Weights of a small transformer language model.
Size: MLP 768 squared ReLU, 4.76M parameters.
Architecture: LayerNorm before each block, no biases in attention or MLP, tied embeddings.
MLP neurons of a small language model. Each row is named by its layer, matrix (up: input weights) and neuron, and shows model dimensions 16-111. Each number is 128 + 24 x the weight over its row's rms, rounded and kept within 0 to 255.
Before each neuron's rows, "fires in" lists the words (lower case) most often at its 100 highest values on Wikipedia text that the model never trained on.

fires in: "not", "total", "goals", "without", "district"
L2.up262 [134 143 140 108  90 126 140 137 101 109 130 174 116  82 121 164 117 169 144  80 143 157 153 165  89 125 134 149 106 104 144 126 139 110 159 157 140 115 134  87 104 116 121 109 143 138 119 143 162 109 132 160 141 119  79  94 140 175 122 152 168 141 145 160 124 108 117 118 125 153  92 115 121 159 114 106  67 131 173 141 129 137 109 101 135 129 119  56 138 126 122 131 125 135 136 141]

fires in: "following", "year", "championship", "replaced", "follows", "express"
L2.up158 [147  97 182 123 164 155 138 136 146  81 126 118 145 190 101 148 134 133 159 113 118 102  88 137 101 114 118 166  99 161  96 106 117 166 120 154  99 122  90 115 175 124 114 154  89 164 126 110 132 157 129 121 134 113 101  87  82 136  88 117 106 137 144 107 127 135  70 119 152 121 101 126 120 136 118 161  99 133 126 130 126 123 122 110 120 122 121 112 140 143 148 154 109 169 129  86]

fires in: "county", "country", "young", "announced", "mountain", "council"
L2.up488 [168 154 146  78 172 112 137  83 133 133 138 104 164 117 132 129  79 125 119  92 122  91 110 131 135 124 119 183 114 119 114 117 175 148 104 123 138  92 152 106 165 164 147 123 133 117 105 112 114 177 142 112 137 148 150 122 133 138  91 118 118 144 127 137 108 109 115 102 131 103 133 136 103 138 156 125 145  95 108 128 113 169 114 168 141 103 158 114 127  87 135 146 123 128 145 103]

fires in: "country", "states", "population", "portrait"
L9.up735 [ 92 163 158 140 116 101 116 133  97 146 120 122 120  95 152 162 168  40 169  94 122 162 105 121 166 152 169 131 118 102 107 106 125 108 124 125 159 117 102 142 139 145 150 199 117 110 156  99 141 144 133 116 159  94 110 132 139  86 129 167 156 167 146 135 151 118 136 136 122 122 161 106 132 145  92 134 129  96 149  82 153 130  94 130 132 134  89 115 151 117 149 145 136 116 116 155]

fires in: "party", "london", "serie", "appeared", "lead"
L2.up721 [131 158 136 130 134 127 136 165 125 140  82 161 127 122 143 138 187 134 114 117  91 124 107 152 135  95 146 111 114 115 145 110 117 115 155 141 124 173 142 144 136 129 147 118 108 145 118 148  66 153 138 128 161 104 133  63 117 169 139 149 127 150  72 124 153 128 113  95 135  72 146 134 100 124 177 126 144  88  59 169 107 142 109 137 109 127 167 109 160 122 169 113 101 114 128 131]

fires in: "as", "end", "on", "la", "late"
L7.up491 [137 116 117 128 110 125  96  95 137 126 130 136 144  99 110 107 154 102  82  75 114  99 133 102 135 156 167 144 119 121 126 104 139 152 125 127 143 144 131 109 101 141 126 114 157  99 146 136  94 142 170 171 106 155 102 127 109  86 152 147  63 125 117 157 144 133 120 124 121 133 122 105 120 153 132 146 132 123 179 139 116 116  93 133 136 138 140 105 180 187 157 145 137 153 137 152]

fires in: "german", "an", "french", "british", "spanish"
L5.up131 [ 86 151 111 150 150  86 116 119 109 120 138 112 116 139 175 104 150  72 113 129 107 158 139 133 163 124 109 100 153 147 104 138 129 106 127 135 102 115 117 129 155 127 145 175  91 110  93 122 133 114 148 131 124 119 140 107 140 166 144 150 150 119 133 106 137 143 129 129 103 102 162  95 146 150 159  92 144 129 156 133 132 175  96  99 152  79 138  98 144 137 155 120 132 151 112 144]

fires in: "series", "species", "league", "class", "charles", "act"
L2.up332 [164  99 125  79  88 108 123 147 108 158 111 108 141 120 118 130 138 120  96 169 118 152 156 166 135 119 116 141 119  83 130 118 158 110 143 108 142 136 100 116 169  98 161 101 140 108  89 107 102 122 125 149 122 129 100 152 134  84 133 115 128 160 173 160 158 159 121 142 134  96 109 137 165 133 139 145 117 127 141 136  88 115 103 119 127  65 142 100 149 138 170  98 122  67 140 114]